{
  "d_model": 160,
  "d_mlp": 640,
  "norm": "layernorm",
  "parallel_block": false,
  "init_std_qkv": 0.0395,
  "init_std_o": 0.00988,
  "init_std_up": 0.0395,
  "beta1": 0.9,
  "grad_clip": 1.0,
  "decay_shape": "linear",
  "final_lr_fraction": 0.1,
  "train_tokens": 197200000,
  "dataset": "wikipedia_en"
}
MLP neurons of a small language model. Each row is named by its layer, matrix (down: output weights) and neuron, and shows model dimensions 0-159. Each number is 128 + 24 x the weight over its row's rms, rounded and kept within 0 to 255. Numbers have three digits each.
After each neuron's rows, "fires before" lists the tokens most often just after its 100 highest values on Wikipedia text that the model never trained on.

L5.down472:134123104156121094156097127118142131161139096145145110114158168118128144105112140115112155102167156132131143129102148109121123111181105118182133140092137136135127132141111135113150151101121089113087111097155152137119198157106107125114115119157140151165133111133124147131100123078148119129119137165159133078112130156122117107083161117120134136110121100108110099116125136151099099083113143145138117095154130153121173075179089162135121121137164091120134154098106088140144139144196112
fires before: "we", "i", "il", "k", "y "

L5.down3:118133144173105133139131114104110126140159125125141114133110142095135167137108142114129114129099141127169134121148138142136127134091120143121166180112099097126096112121131127135097131127167124137106147096115114128113195121125181166118075064055143129157128075107141140134107140166120135147112149156162118106064117158133109146122123133114149170158150114096150135132129116165089123107167119124142121134125099166191134119107089144105128110118135155120108121121140136184156119122110113
fires before: "9 ", "0", "9", "8", "5 ", "8 "

L5.down5:098103127122114170148162192164150141123134123122145086134138081127109140107095143166148140095153136138118131128126154127082122086156099118089133107150114096161165147094105126135113112134121142099116120176155129151113112133125154135112093119190178101145120167140112121148110135092171125154165081096159142099094102147106141108130146143137130182134112104140097084093121131151139112135130118146131099109120142106111170117136146127083133166129132104122110150097109134138112141176111133
fires before: "G", "T", "P", "R", "% ", "A"

L5.down553:104147155167164176129118136096117124133131129087117088133148141114097128168139092137130126108126136126154115097145148135108111162118111104106179161137156097138111135139122112096104139126128114122144182108109165143131144110164124113158096111139114146113119151143147140118138117150158073115073155091108151143157125098105137138091123168134138179103090093092156144132103108109118083080111105119148106142111083162149104121150148129148167165153137136151102133101093158126150107088129151
fires before: "ed ", "n ", ": ", "m ", "m", "t "

L5.down23:121146092166132125137137154094169146120167147125163153138161114137126156127119143123155131187119099148123158124135123100137135137143165105123109145126124129122097164121072141152132141125118145148149110118110145116086166153082110117091077163116112168137115130123107142096138155158133091120165103110113177106160129160116116147100109111126154150139121136080125105183116120097135149145087138128154061118090125109083138108112089132161114080136158098142121111118163126137148129128102136
fires before: ", ", "to ", "7 ", ") ", "1 "

L5.down146:153116126073146115129116063169125167122134114130147138150145067136143106088136125118153083093177138134137127156110135140067138127174131110141137133153156140090119145138097158109115158143132172157140134138151095104145133123152118110099133164177140138073115165146096096133125097113132129106143115123105125175143144105103139112123065142133120124140093141148098146131107138129124117149127123146107133116135145089125187125159113128133126151120079137164144132141125071101129123140132103
fires before: ", ", "–", ")", ") ", ".", ". "

L5.down488:157126119108144116133120108112136115149124162134112088157086120117138145128163102104113133180099132108107108177182117146157098155114148126142118085138120117134128097137175112138149107123128125135132134158147138134093121132141121141123129107089112101124122126112090115080127080143098117141143149155122113138157129109137128129156117083157144149142131069146120170146162147092095151166120161120129173160142132085131195086165106152110104119087103119106117098146132106143118165153178143
fires before: "out ", "ard", "oun", "et ", "le "

L5.down159:096153136143123129078099087136137112125141103124138123152150190147147178150172124106105110118109186129119138085162128118110143108111101133154122114138148127088125143146137136145128137128112109142137140159156161141104146092104123134148103072123126139101134121161065103093133149153118117118129141129115146113078155108143161116147101146140126125170129122096132128106125102110092154120140112136156134104103120139171118110121128103132143108079159157079178187119179122098151133114115164
fires before: ".", "0 ", "6 ", "8 ", "s "